{"num_hidden_layers": 13, "hidden_size": 256, "num_attention_heads": 2, "num_key_value_heads": 2, "head_dim": 128, "intermediate_size": 512, "vocab_size": 6056, "hidden_act": "gelu", "norm": "layernorm", "norm_place": "pre", "norm_eps": 1e-05, "positions": "alibi", "qk_norm": false, "attn_scale": 0.0884, "bias": "all", "tie_word_embeddings": false, "parallel_block": false, "extras": ["capped logits"], "init": "normal", "init_std_qkv": 0.0255, "init_std_o": 0.00499, "init_std_up": 0.0255, "init_std_down": 0.00353, "optimizer": "adamw", "learning_rate": 0.00149, "beta1": 0.9, "beta2": 0.99, "weight_decay": 0.22, "lr_head": 0.00564, "max_grad_norm": 0.5, "warmup_steps": 312, "schedule": "wsd", "decay_fraction": 0.794, "decay_shape": "linear", "final_lr_fraction": 0.0, "batch_tokens": [32768, 65536, 98304], "max_seq_len": 1024, "doc_mask": false, "train_tokens": 304000000, "max_steps": 5210, "dataset": "wikipedia_en"}
MLP neurons of a small language model. Each row is named by its layer, matrix (up: input weights) and neuron, and shows model dimensions 112-239. Each number is 128 + 24 x the weight over its row's rms, rounded and kept within 0 to 255.
After each neuron's rows, "fires after" lists the tokens most often just before its 100 highest values on Wikipedia text that the model never trained on.

L5.up36 [121 136 175 145 141 145 168 112 148 117 138 164 127 104 142 129 160 104 103 140 130 127 147 121 136 163 149 127 110 135 116 116 128 142 168 154 146 148 133 108 138 115 103 129 156 146 128 176 103 158 125 150 133 105 125 123 122 113 109 171 132  99 132 130 172 171 126 115 162  82 129 195 138 123 140 156 126 130 145 112 164 105 135 152 121 116 102  92 124 132  96 104 111 156 150  79 114 185 115 130 123 143 125 125 154  92 127 141 126 115 163 140 110 143  97 131 132 114 150  81 164 129 139 125 157 138 130 150]
fires after: " \"", "-", " (", "f", "(", "P"

L9.up115 [142 130 127 138 121 130 143  94 143  78 155 143 134 119 100 131 114 134 151 140 110 133 110 103 118 125 170  89 115 119 124 109 124 108 157 142 114 104 122 127 148 152 123  90 104 160 118 142 145 153 133 146 131 108 115 112 149 128 115 170 141 122 116 128 143 135 135 116 114 140 109  95 176 179 161 155 110  75 136 102 126 114 152 162 137 100  83  93 117 114 102 111 132 100 125 127 109 144 148  83 141 166  87 130 134 121 107 110 135 131 177 104 152 140  57 196 173 176 142 178 142  99 135 106 116 137 156 150]
fires after: "==", "-", "\n", ".", " dis"

L8.up448 [144 109 107 127 111  95 159 119 106 107 121 124 123 116 138 103 128  91 200 126 120 131  70 129 118  92 108 136  97 138  55 157  90 128 113 153 148 149 139 145 109 181 115 124 128 116 122 126 142 100 133 117 114 120 133  92 134 129 139 173 142  94 123 122 131 145 111 127 129 121  86  96 144 147 180 157 118 128 172 121  96 117 154 149 130 129 117 103 134 114 110 134 117 117 171 119 141 126 125 120 143 130 119 142 112 146 134 126 149 152 106 110 159 133  97 138 171 147 138 130 125 133 138 149 134 124 124 150]
fires after: " |"

L5.up240 [122 131 122 119 145 133 128  88 186 166 112 139 136 129 144 127 164 163 122  78 126 129 117 156 132 104 141  87 114 157  77 133  81  99 116  95 117 148 176 149 151 107 111 117 127 131 110 116 149 119 136 119 101 156 123 129 128 113 113 108 138 140 167 151 113 116 119 118 140 121 147 142 114  99 175  92 150 149 152 145 111  84 131 136 110 107  87 148  98  98  70 119 137 129 132  94 151 135 127 127 138 147 136 129  81 105 125 151  94 125  85 142 150 133 153 144 116 154 142 163 145 167 135  89 135 138 106 135]
fires after: " ", "-", "1", " %"

L8.up451 [137 167  96 135 119 133 197 118 126 119 140 152 186 119 112 105 132 118  97 128  93 118 129 133 166 164 100 109 153 167 109 145 169 147 132 137 161 132 113 151 129 116 108  99 159 144 138 126 119 145 110 135 140 111 116 142 146 118 104 122 170 143 134 127 137 119 129 125  94 116 146 154 132 127 143 141 105 135 161 118  86 123 136 113 169 143 110 106 110 111 125 105 114 143 129 147 130 122 112  76 129 161 108 112 134 101 152 123 116 163 170 132 174 142 134  99 156 191 147 126 128 119 103 108 139 127 134 130]
fires after: "-", ".", "==", "\n"

L5.up318 [109  86 124 102 123 157 155 128 171  91 140 109 123 128 136 169  95 137 195 101 106 102  82 126 117 111 129  77 127 144 118 101  72 121 122 148 112 127 154 125 125 136 140 140 142 166 128 122 105 109 127 156  84 148  96  79 140 113  96 101 121 147 158 156 141 122 142 108 143  98 131 108 137 169 142  94 124 145 140 120 124  63 126 166 145 151 140 135 104 103  71  86 128 123 155 134 137 120 131 141 156 161 109 123 132 144 163 135 160 140  79  79 122 152 137 160 112 131 149 133 106 170 124 123  94  92 138 167]
fires after: " |"

L6.up102 [ 97 123 128 143 123 131 158  84 169 138 123 141 111 127 170 161 100 121 149 182 127 110 100 140 139 137 139 128 141 150 139 125 112 143  92 141 140 141  79 146 173 103 122 158 137 120 165 130 123 110 126 141 141 120 114 121 124 125 153  94 139 161 128 147  73 124 113  89 168  80 144 139 177 165 138 132 134 127 127 141  89  82 106 135 150 153  84 125 128 130 167 102  90  98 159 125 125 176 143 110 116 147  90 150 126 131 127 117 123 111  83 129 103 146  92 136 131  98 142 129 140 159 153 154 106 135 146 147]
fires after: " the", " The", " found", " coup", "end"

L6.up483 [126 154 150 139 134 150 127  93 147 108  89  73 102 130 178 165 110 152 129 108 147 118 164 137 147 132 135 153 172 120  77 142 127  95 145 124 158 152 120 147 156 102 128 132 116 137 114  98 124 102 126 187 183 143 108 134 110  78 110 118  92 138 143 104 134 113 113 116 143 133  98 127 116 144 154 110 121  80 120 148 123  93 120 132 100 163 131 153 117 125 110 112  82 141 129 166 123 130 169 147 131 131 107 156 159 100  98 131 135 111 110 146 130 145  60 154 131 102 148 121 141 134 142 100 167 110  80 151]
fires after: " the", "s", " a", " his", "-", " "

L5.up250 [101 175 103 121 130 113 122 104 135  80  93 129 137 177 136 153 123 115 168 131 176 160  86 113 135 115 106 117 119 173 123 121  94 138 137 117 144 127 161  99 100 152 111 155 157 165 132 110 102 138 119 126 177 106  81 104 126 113 129 137 141 135 139  94 132 146 123 133 103 116  92 112 118 162 136 114 101 111 157 114 106 109 126 189 131 143 131 120 104 140 116 126 154  92 125 148 138 137 129 115 127 134 113 119 125 136 127 144 139 198 119 104 123 156 105 136  94 135 156 117 108  69 164 146 127 144 136 148]
fires after: " is", " was", " |", ")", ",", " travel"

L10.up37 [127 114 139 173 130 142 121 100 164 111 120 149 128 142 111 135 160 113 134 119 129  79 114  94 162 133 131  84  76 101  89 125 170 143 138 150 133 124 112 135 152 108 136 144 138 160 144 151 164 110 121 156 146 106 112 137 165 159 161 121 146 100 181 156 106 106 184 113 134  96 136 150 139 102 138 134 141 130 168  98 195 114 142 148 101 136 119  94 110 101 120 132 132 116 130  79 118 144 113 141  73 151 113 147 133  97  73 124  72 138 121 114 166 170 129 128  94 112 157 156  98 137 121 114 137 152 138 137]
fires after: "2", "1", " in", " In"

L9.up276 [137 139 139 168 111  70 123 125 139 131 123 125  85 119  95  93 111  77 140 142 102 171  94  93 138 110  97  97 117 118 146 131  70 122 130  99 142 125 152 122  51 150 134 140 124 100 150 135 151 147 134 112 109 115 164 132 129 148  91 107 138  81 153 136 143 120 134  93 117 103 134 102 131 114 127 145 117 160 143  88 115 144 161 114 140 141 134  94 122 122  94 132 124 157 147  73 179 147 161 110 147 168 128 127 136 146 142 160 100 158 116  87 147 137 146 141 133 159 149 113 137 167 142 138 128 142 148 129]
fires after: " ", "6", "4", "7", "3", "5"

L9.up420 [192 131 149 151 100  53  85 114 129 100 131 165  93  89  90 174 199 116 140 121 129 148 121  98 136 129 143 118  96 129 126 122 179 137 111  99 121 155 140 109 120 135 129 141 121 152 125 117 105 151 136 150 111  99  85 120 121 150 128 122 152 125 143 106 136 122 155 102 131 145 106 101 111 130 102 157 160 145 154 155 140 123  91 128 134 151 144 107 112 107 122 118 134 124 131 100 168 157 116 111 154 115 102 147 140 133  97 136 115 144 111 150 140 156 123 134 157 140 142 123  83 144 130 139 135 155 175 156]
fires after: "L", " L", " l", " v", " adv", " V"

L9.up350 [132 117 160 175 139 151 138 117 120 151 124  90 104  97 157 138 104 111 105 137 101 140  99 151 140 143 139  92  97 169  75 124 131 136 157 126 119 154 161 144 127 111 105  96 114 171 123 134  91 142  94 135 179 118 120  76 117 127 113 116 130  97 136 149 126 129 128 108 147 113 112 159 143 117 146 136 145  95 134 124 103 123 149 163 121 101 163 137 107 127 108  72 146 150 119 133 136 156 148 107 128 141 140 134 146 162 123 155 150 110 115 133 175 118  93 110 119 153 146 131 172 122 155 103 104 153 119 140]
fires after: "-", " \"", " U", " un", "==", " ("

L6.up330 [123 124 129 104 111 114 141 134 135 111 120 140  98 142 159 115 163  90 157 141 109 131 117 150 144  77 105  81 128 163 123 124 117 136 107  83 126 125 204 108 107 147 121 190 119 162 132 109 101  69 118 118 127  88  99 174 129 115  93 109 126 149 133 169 139 130  98 115 133 144 145 175 102 143 154 125 128 141 113  89 120 130 151 157 103 140 133 128 112 149 113  99 176 157 143  81 147 141 175 149 137 144 132 180 132 129 120 152 134 142 132  54 101 140 135 145  91 106 155  96 130 141 121 181 172 142 102 140]
fires after: ".", "4", " by", "3", "6", " +"

L10.up363 [158 111 118 159  96 124 109 130 154 109 140 109 134 137  59 130 132 127 135  90 134 153 114 159 108 134 114 139 103 127 109 135 178 142 201 118 110 112 111 143 132 149 167  90 117 135 108 137 128 150 116  75 120 155 144 144  99 149 131 153 116 139 144 120 117 135  98 114 147 163 121 134 133 105 158 115 137 127 159 160 169  91 123 137 113  79  92 123 106 102 110 123 144  99 168 111 143 108  94 139 102 170 116 116 102 140 134 166  78 133 121 143 146 123 129 101 144 141 153 148 118 130 131 188 112 150 170 159]
fires after: "0", "2", "9", "7"

L9.up210 [164  80 117 140 118 145 171  89 154  87 163 140 128 138 129 139  89 113  82 126 118 163 104 128 129 154 123  79 117 116 149 142 115 118 174 134 106 114 104 122 114 153 107 131 131 119 113 114 178 128 145 124 161 160 127  80 105 163 142 100 154 139 125 100 118 113 116 108 161 122 125 136 172 130 138 129  92 134 120  74  95 113 144 135 146 139 132 124 120 104 113 104 109 181 108 145 121 168 113  48 105  85 133 156 153 170 124 120  89 147 170  96 121 151 117 139 128 124 139  87 117 121 167  95 130  70 147 149]
fires after: "f", " f", "if", " ab", " Th", "ut"

L10.up400 [189 152 142 137 150 120 160  98 126 108 133 103 130 130 154 102 110  93 137 132 138 147 153  86 136 164 153 148 133 134  54 144 136 112 131 148 126 145 148 136 109 109 170 160 116 124  84 154 163 132 135 132 117 103  87 107 135 132 110 128  95 112 137  88  75 119 120 104 121 122 145 112 121 133 149 173 158  80 154 120 123 126 146 128 160 133 122  39 126 101 139 121 119  92 145 139 145 120 103 129  84 171  90 131 136 102 125 104 139 134  95 140 100 134 129 169 152 146 132 149 154 134 170 137 144 124 136 142]
fires after: " a", " the", " sl", " D", "-", "'"

L5.up277 [171 122 123 145 132 128 153 115 138  99 127 152 108 106 114 124 120  89 147 118  99 134 122 134  77 154 149 119 117 130 105 134 159 137 126 121 148 145 140 110 140 161 105 119 117 124 125 116 112 145 166 120 134 138  99 102 122 152 164 122 129 134 143 114 130 160 123  75 194 110  81 106 165 117 108 163 144 109 172 105  96 118 179 160 120 144 108  93 129 115 149 128 164 118 156 124 112 143 128  73 133 145 125 117  98 115 154 108 108 146 153 129 149 157  99 130 150 102 126 146 118  86 176 162 155 111 131 149]
fires after: ","

L10.up207 [128 193 114 131  94 113 160  87 140 154 124 133 100 131 136 114  99 121  88 125 122 156 105 103 107 147 173  86  97 161  91 152 137 153 138 114 132 102 158 101 140 137 137 105 126 159 144 122 117 112 114 132 152 145 106 106 140 133 131 133 156 104 128  94 108 146 152 140 122 136 121 192 145 111 134 114 104 107 151 138  86 101  87 178 145 145  76 148 118 122 114 126  91 140 132 116 101 125 119  95 151 135 120 131  81 145  97 156  89 148 165 139 190 144 127 126 156 109 129 172 147 102 136 123 125  99  88 134]
fires after: ",", ".", "\n", " as", "T", " As"

L9.up194 [177 125 153 126 164 126 100 141 125 103 177 130 141 157  80 140 115 120 163 118 116 138 126  98 143 146 132 140 128 133 178 164 166 186 121 124 129 101 168 125 101 152 147 134 115 113 135 119 159 127 137 156 120 186 105 133 139 185 152  80 137 109 161 118 134 178 109 157 149 163 113 170 159 122 164 127 110 122 118 173 102 113 129 120 133 130 136 140 134  92  78  90 112 108 143 173 191 135 118 130 141 131 111 134 101 108 110 117 126 114 121 119 102 139 119 135 153 173 129 115 129 125 138 103 110 109 158 145]
fires after: " l", " ref", "L", "v", " fl", " qu"

L5.up256 [137 172 114 135  96 163 155 135 142  92  76 136 127 171 156 127 110 129 188 122 114 149 140 125 121 134 118 137 150 130 117 157 150 128 106 117 128  99 145  81 157 130 126 128 159 112 145  89 121 143 137 166 158 143 144 101 181 148 135 101 105 108 164  92 195 129 125 133 140 126 136 156 158 105 110  92 101  79 152 111 157 116 153 143 125 129 104 161 105 108 127  99 154 100 140 147  96 129 146  79 114 166 163 132 139  85 156 115  91 124 166  92 125 170 117 128  97 119 125 114 117  53 136 140 163 125 114 136]
fires after: ",", ")", "0", "3", " ("

L10.up128 [129 133 148 170 106 112 120 106 140 128 116 142 138 127 128 112 147 125 103 122 136  93 144 128 127 147 119  63 125 140  70  58 182 124 139 129 134 117 160  92 132 125  98 112 151  92 121 172 111 158 139 145 149 107 159 126 134 196 131 128 147 135 141 119 137 156 149 119 118  98 133 134 144 128 155 147 141 103 116 142 116 107 134 132 140  99 123 105 118 121 126 101 126 109 145 132  54 172 140  85  89 135 112 132 137 160 137 127 127 170 151 112 172 152  96 153 116 119 130 117 144 137 109 108 113 145 165 138]
fires after: "-", " un", " (", " \"", "."

L8.up370 [123 113 128 147 137 109 114 111 151 114 135 129 132 109 155  91 132 133 147 155 127 110  92 134 130 148 148 165 135 120 146 102 106 134 124 141 102 139  91 176 133 118 144 114 122 137 170 163 169 110 169 137 194 112 140 106 128 153 136 131 103 117  66 119 133 132 117 103 129 119 137 127 158 113 136 140 164 106 157 118 132 108 142 125 175 139 111 106 111 130 140 122 117 131 116 108 139 161 146 128 108 121  85 143  90 129  87 118 140 136 102 120 144 142 105 153 179  85 152  80 114 151 145 128 133 135 132 160]
fires after: " the", " The"

L6.up88 [126 104 118 220 111 120  93 124 149 107 124 102 109 105 130 148 144 109 144 163 140 140 114 144 108 157 115 153 165 109 149 151  91 121 133 157 173 126  77 169 150 100 117 176 135 117 143 141 130 122 151 120 159 114 119 139 142  89 117 160 178 131 126  84 116  88 125  79 116 113 125 126 161 161 106 146 161 140 127 136 122 107 160 115 111 134 114 127 111 133 130 103 115 115 157 162  94 145 132 136 101 142 122 114 126 140 151 116 121 111 137 130 122 147 116 169 144 104 127 115 131 187 162 133 151 130 111 139]
fires after: " the", " a", " The"

L6.up462 [146 160 136 128 126  82 105 120 175 147 150  98 109 103 104 104 179 142 162  86 100 123 117  71 146 134 136  99  73 110 125 140 170 137 141 138 158  77 132 134 164 114 126 150 138 156 132 104 132 137 160 140 122 123 122 147 127 147 116 141  87 114 108 109 132 166 154 137 148 111 116 116 132 128 118 121 143 129 155 110 119 110 164 200  74  82  95 140 103 130  96 122 135 127 120  78 173 153 113 131 160 121 141 140 102 119 117 133 140 166 107 128 148 165 130 138  94 106 158 164  80 106 151 123  94 129 155 156]
fires after: " ", "1", " in", ","

L6.up446 [140 181 174 156  94 120 168 153 116 102 107 173 159 134 108 189 117 116 157 170 149 131 137 110  74 131 136 117 121 142 126 133 153  99 130 108 138 153 121 104 171 140 135 141 110 134  93 112 108 162  87 154 129  90 127 118 129 127 137 142  87 113 170 117  62 141 163 116 106 135 132 142 130 128 125 117 125 126 143 128 126 130 139 144 153 171 128 123 105  91 119 142 111 119 164 112 121 137 126 116 105 167 116 117  96 148 101 159 118  94 102  96 150 124 111 149 105 149 152 111 107  98 116 147 107 152 119 148]
fires after: "\n"

L10.up482 [138 139 129 129 116 135 156 126 146 123 150 101 167 118  89 139  96 149 218 108  64 138 125 128 174 147 160  79 132 166 117 127 154 134 173  82 168 160 143 144 113 120  97 142 146 168 140 168 104 161  96 126 109 124 106 143 119 138  90 102 153 140 130  97 129  92 144 140 104 152 132 166 153 121  93 130 130 161  98 107  79 126 121 167 130 116 132 102 117 114 120 103  97 137 159 125 131 133 153 131 123 136 116 145 159 168 128 142 128 135 167 112 170 141 118 125 113 193 146 139 145  79 140  86 130 163 131 124]
fires after: ".", " h", "-", "h"

L10.up5 [125 147 203 118  92 119 111 127 171 107 123 141  59 139 110 118  99  88 132 100 138 135 117 146 127 169 110 131  99 126 128 144 101 104 152 127 102 147 187 126  84 140 108  94 132 127 124 130 135 102 147  97 112 130 128 101 172 145 128 165  75  95 109 142 140 106 147 119 131 175  84 166 149 139 150 121 144 120 131 132 126 129 145 187 135 140 146 147 116  81 125  85 105 129 158 105 140 126 145 120 123 142 103 139 146 107 137 143 161 133 135  72 121 138 119 108 168 118 145 159 101 130 143 140 143 132 147 149]
fires after: " m", " in", " d", " tr", " M", " s"

L9.up400 [141 177 122 164 131 143  79 125 120 107 118 130 128 114 141 132 160  85 178 158 138 144 141 124 137  92 145 123 104 140 154 112 132 139 134 125  85 151 189  97 133 149 123 137 126 111 108 151 125 110 124 160 127 135 113 141 115 140 124  71  83 136 110 128 109 145 148 146 109 177 109 167 122 142 173 159  97  99 170 190 116  85 133 113 127 160 127 102 128  87  89 121 105 129 129 120 158 132 126 110 129 136 134 105 106 159 105 110 121 135 111 165 120 139  71 109 120 165 126  99 127 170 114 118 116 179 138 156]
fires after: " b", " ch", " Ch", " sp", " gu"

L5.up457 [153 117 122 136 135  85 104 147 149 110 105 172 127 128 120 166 136  95 164 159 117 164  65 144  82 133 100 173 146 139 120 105  76 111 111  90  96 131 140 113 106 160 137 145 149 137 144 146 125 114 137 142 119 123 122  93 114 150 152 132 132 143 132 128  88 132 111 121 162 133 122 135 118 123 117 128 132 147 187 128 109 120 152 149  59 162 164 116 100 135 109 156 148 102 130 100 180 131 141 115 145 167  91 108 112 121 157 155 101 136 126 108 170 167 131 105  80  86 163 128 104 131 145 129 106 132  98 138]
fires after: "0", "7", "2", "4"

L9.up26 [155 128 171 158 110 166 184 102 134 160 113 122  85 133 132 115 132 112 114 145  95 124 137  94 141 107 149 163  83 139  92 163 124 133 145  57  77 154 141 133 152 144 102  97 120 137 141 121 133 113 109  96 167 130 106 122 150 129 127 156 128 103 133 142 117 103 123  83 128 116  78 150 137 109 136 115 144 138 140 147 141 119  99 178 115 118 130 112  97 140  87 146 127 140  66 119 131 149 154 123  74 126 104  81 147 133 121 141 102 108 123 149 120 133 125 109 125 112 145 112 153 133 150 169 107 132 156 148]
fires after: " St", " W", " w", "t", " Sh", " T"

L6.up298 [134 151 137 140  78 103 158 152 128 135 144 111 153 139 125 166  82 116 143 173 142  96 110 173 131  83 154 120 151 145 119 152 111 138 151  95 106 113 112 114 112 187 144 166  93 148 147 156  98 111 107 149 103 102 135 124 154 105 103 111 132 121 109 158  97 133 113 115  97 117  80 100 113 151 134 130 112 138 165 118 119 111 102 177 123 127 145 126 114 117  83 126 117  98 186 160 140 115 139 148 154 133  86 113 113 165 138 122 160 113  84 157 142 139 113 130  96 160 132 107 113  98 124 118  91 141 139 149]
fires after: " |", "\n", "H", " Enter", "=="

L9.up7 [152 128 142 205 113 113 158  81 181 140 146 101  98 124 100 110 121 133 134 114  96 178 105 121 125 130 155 141  87 124  84 130 139 136 123 122 110 129 154 135 139 136 100 136 125 130 135 141 119 151 125 126 120 146 128 114 157 180 148  96 104  90 160 151  93 119 126 131 152 112  76 138 144 144  90 140 127 167 169 138 149 108 131 138 101 131 136  97 117 101 127  99 119 136 164 122 105 132 160 100 144 134 106 134  98 154  98 133 131 145 110  64 123 148 136  71 134 109 134 106 151 123 151 131  92 130 151 148]
fires after: ",", " g", " D", " d", " G", " m"

L6.up441 [125 159 137 126 119 156 131  94 135 148 133 151 148 113 152  95 125 143 151 135 112 174 143 110 162 126 126 120  95 116  88 102  95 140 156 116 154 130 152 128 155 107 115 147 153 120 116 143 149 101 115 132 102 132 146 146 119 101 109 157 125 115 113 146 114 132 108 128 110 137 128 115 123  92 133 103 124 135 134 154 141 109 129 132  99 126  90 118 113  96  95  95 106  90 174  72 132 128 135 142 135 129 112 117 112  97 156 138 125 112 123  96 126 135 126 129  91 130 149 139 105 108 124 127 107 132 128 149]
fires after: " (", " \"", "[", ","

L8.up31 [117 112 133 135 134 138 146 117 103 111 108 117 132 113 173 114 111 111 159 179 151 119 141 128 142 139 117 168  97 153 120 128 187 140 120 121 133 128 134 189 154 108 110 139 136 118 116 122 128 127  79 143 158 150 104  86 175 112 104 151 119  77 137 132 150 153 121 121 161 102  92 153 142 187 145 154 107  48 122 126 152 145 142 137 136 166 103 139 109 123  95  82 113  93 120 118 125 109 107 132 158 106  98 152 150 108 118 123 175 138 141 123 107 121  98 118 172 117 152 118 128 130 138  83 159  88 154 144]
fires after: " the", " a", " of", "="

L6.up390 [142 146 105 142 117 114 163 112 129 120 131 125 151 117 138 126  80 144 108 141  90 129 140 165 140 161 148 105 136 135 154 103 151 152 160 130 155 150 116  92 109  90 126  95 143 107 143 145 124 151 117 165 154 132 119 118 147  96 135 130 157 147  99 160 101 120 120 146 108 116 112 176 137 112 165 142  93 109 158 127 137 106 113 175  88 117 127 134 111  97  79 107 118 166 151 123 140 108 121  58 148 154 122 140 110 109 110 146 116 142 147 106 129 138 104 108 113 157 142 128  84  87  75 113 151 146 145 150]
fires after: "==", ".", "===", "-"

L9.up12 [189 113 131 189 114 108 125 144 130 110 121 103 114 102  91 104 129 138 151 148  86 115 102 108 161 136 136 122  85 123 156 112 117 156 139 105 125 135 121 140 149 115 130 150 109 126 114 154 180  98 120 112 159 156 110 147 103 142 144  97 121 130 141 122 152 136 153 167 154 153  75 156 189 113 155 115 129 123 155 137 116 135 128  78 152 105  97  99 107 139 110  91  91 121  98  98 155 128 119 143 133 141 126 116 105 136  99 138 132 130 114 123  88 119  97 108 130 125 143 113 172 125 143 151 135 180 131 145]
fires after: "th", " Sh", " W", " Ch", "ch", " sp"

L3.up34 [123 109 152 136 107 117 151 102 133  92  78 150 147 112 129 157 129 121 126 173 134 150 119 118  96 155 146 136 122 177 102 111 138 155 127 122 130 140 140 107 168 152  94  91 135 145  80 124 105 158  92 139 156 147 118 117  96 168 123  88 140 135 171 149 102 180 104 132 123 150  81 108 149 143 125 168 116 127 143 112 108 100 126 141 168 124 146  90 125 132 129 133 115 139 149 101 161 172 142 121 100 135 128 127 162  76 120 125 122 121 101 141 128 133  43 151 116 122 149 125 106 101 130 144 134 132 144 143]
fires after: "\n", " the", " in", " of"

L8.up187 [152 115 109 139 164 156  91  87 173 124 158 150 145 153 153 147 117 114 128 123 100 122 119 140 105 114 117  92 110 113 130 123 107 134 130 146 162 124 149 121 149 142 142 139 137 146 148  83 118 125 126 135 119 165 101  80 134 110 100 184 136 159 127 126 150 112  90  96 131  89 119 153 116 138 178  97  76 126 173 127 142 102 192 171 117 131 108 140 104 150  75 112 144 126 126 125 127 147 139 107 129 108 107 115 152 133 142 131  92 129 145  85 136 146 112 150 129 177 140 122 134 117 132 121 156 119 137 139]
fires after: " |", " %"

L8.up395 [149 118 151 161 123 107 181 172 122 144 169 117 116 114 109  97 125  94 186 117 112 136  88  98 126  92 123  94  84 117  98 161 108 144 123 158 151 135 146 113 118 178 140 132 148 109 150 113 125 102 162 140 123 123 137 128 107 163 111 117 106 125 126 137 129 120 151 156  83 119 151  90 137 151  92 134 135 133 181 114 104 115 132 130 144 131 109 131 113 138 136 128 142 110 174 118 140 125 119  92  74 155 191 120 134 102 187 126 108 153 147  11 131 142 136 120 107 137 125 146 124 113 108 174 127 124 109 140]
fires after: "6", "}", "3", " .", ":", "5"

L10.up488 [129  99 150 139 141 145 166 152 140 135 143 140 114 147 150 116 119 119 111 135  70 145 134 160 111 104 172 132  99 112 113 144 104 109 114 128 133 126 183 174 155  85 138 107 135 155 105 125  85 117 122 135 129 114  90 102 129 172 159 199 134 138 149 108 144  97 140 135 162 116  85 132 137 152 137 121 134 125 161 173  96 107 187 117 123 145 118 169 102 107 111  93 133 121 120 125 163 152 141 156 104 134 114 153 155 138 146 137 166 109 106  94 112 129 120 127 132 128 134 156 137 103 152 146 143 152 136 140]
fires after: " |", " W"

L5.up411 [156  83 133 182 159 159 170 127 114 105 117  87  93 111  93 121 123 125 138 112 130 162 136 128 125 124 155 103  84 126 117 153 159 118 128 127 138  94 152 129 137 167 112 146 135 116  96 105  92 115 153 184 116 127 137  65 113 148 131 160 138 110 135 141 187 196 127 123 156 105 121  95 123 123 117 161 116 100 201  97 140 129 142 139 127 184 102  84 117 101 105 132  97 149 176 139  78 147 129  83 137 134 121 105 128  93 131 122 136 144  97  99 130 106 104 136 154 114 129 123 153  85 152 109 131  95 162 149]
fires after: ",", ":", " which"

L3.up135 [128 112  88 120 121  94 157 137 144 144 150 133  92 114 152 131 126  91 160 133 102 160  83 127 127 145 117 124 128 148 139 108 100 122  93 142 139 125 148 149  91 166  88 177 171 118 171 105 141 175 170 127 118 115 105 134 106  91 146  92 108 116 121 129 126 135 149 130 160 132 120 157 113 124  86 112 152 144 168 101 149 133 138 103 113 114 131 122 101 140 112 147 153 168 138 107 143 147 124 103 115 134 157  87 151  64 146 165 112 168 109 127 127 144 158 111  91 136 158 112 118 103 134 198 128 138  86 137]
fires after: "6", "2", "8", "7", "0", "9"

L10.up504 [132 113 121 139 138 146 138 166 150 127 145  96 141 151 126 127 107 102 111 155 177 166 111 118 107 123 103 154 117 161 126 150 133 130 117 122 129 146 108 137 112 149 137 122 122 111 134  87 174  88 149  90  89 133 180 124 150 137 132 139 128 123 108 141 126 182 116 136 106  73 111 159  97 106 146 135 177 181 122 154 133 114  97 181 110  89 100 136 122 137  98 142 112 118 130  81 147 114 107 162  89 167 107 155 115 138 111 147 134 158 132 145 133 131 124 168 142 129 143  88 145 110 113 148  95 139 116 143]
fires after: " ", "7", "4", "8", "2", "3"

L9.up354 [137 143  92 119 139 104 144 105 127 129 103 117 126 118 115 134 136 107 176 169 118 121 115 130 145 133 111 137 124 164  89 128 160 177 131 168 127 141 111 173 142 124 140 140 128 125  94 129 171 129 103 154  88  97 128 134 126 129 113 117 146  79  97 128  95 152 132 118  99 155 105 111 120 136 161 150 140 133 154  99 114 113 126 159 152 141 139 106 131 103 105 128  97 144 110 121 161 128 182 115 132  98  68 149 125 109 141 135 107 152 119 119 144 152 132 142 207 147 142 114 113 147 156 142 157  91 126 134]
fires after: " the", " a"

L6.up17 [156 155 125 120 118 140 155 134 127 134 137 108 165 106 122 143  87 120 110 137 130 103 132 111 138 145 153 132 125 167 177 126  73 117 209  80 137 134  99 107 168 167  99  99 113 143 138 141 112 119 124 134 152  97 117  83 118 118 112 125 125 185 135 150  99  93  91 101 146 126  97 163 140 117 158 141  86  97 125 143 160 111 156 129 119 124 120 124 115 115 117 101 109 130 142 155 100 134 115  93 124 151  94 137 102 130 100 127 150 136 171 137 128 124 105 150 116 208 136 109 126  77 112 101 122 136 136 148]
fires after: "-", "\n", " |", ":", ".", "=="

L6.up481 [133 117 113 105 113 134 142 109 139 102 141 102 134 118 129  78 132 117 137 174 145  89 125 157  92 139 144  99 104 149 122 143  96 154 140 125 172 144 147 120 121 135 119 173 116 158 146 139 151  92 125 120 120  77 125  91 185 112 149 131 156 141 128 161 146 135 121  93 149 100 112 164 111 114 130 102 150  89 119 150 151 115 103 146 115 119  80 169 109 175  65 102 161 137 136 135 131 125 156 119 168 165 131 129 125 137 154 140 165 163 106  89 105 132 119 134 113 136 147 119 137 137 104 154 145 113  96 134]
fires after: " |", " anti", "5"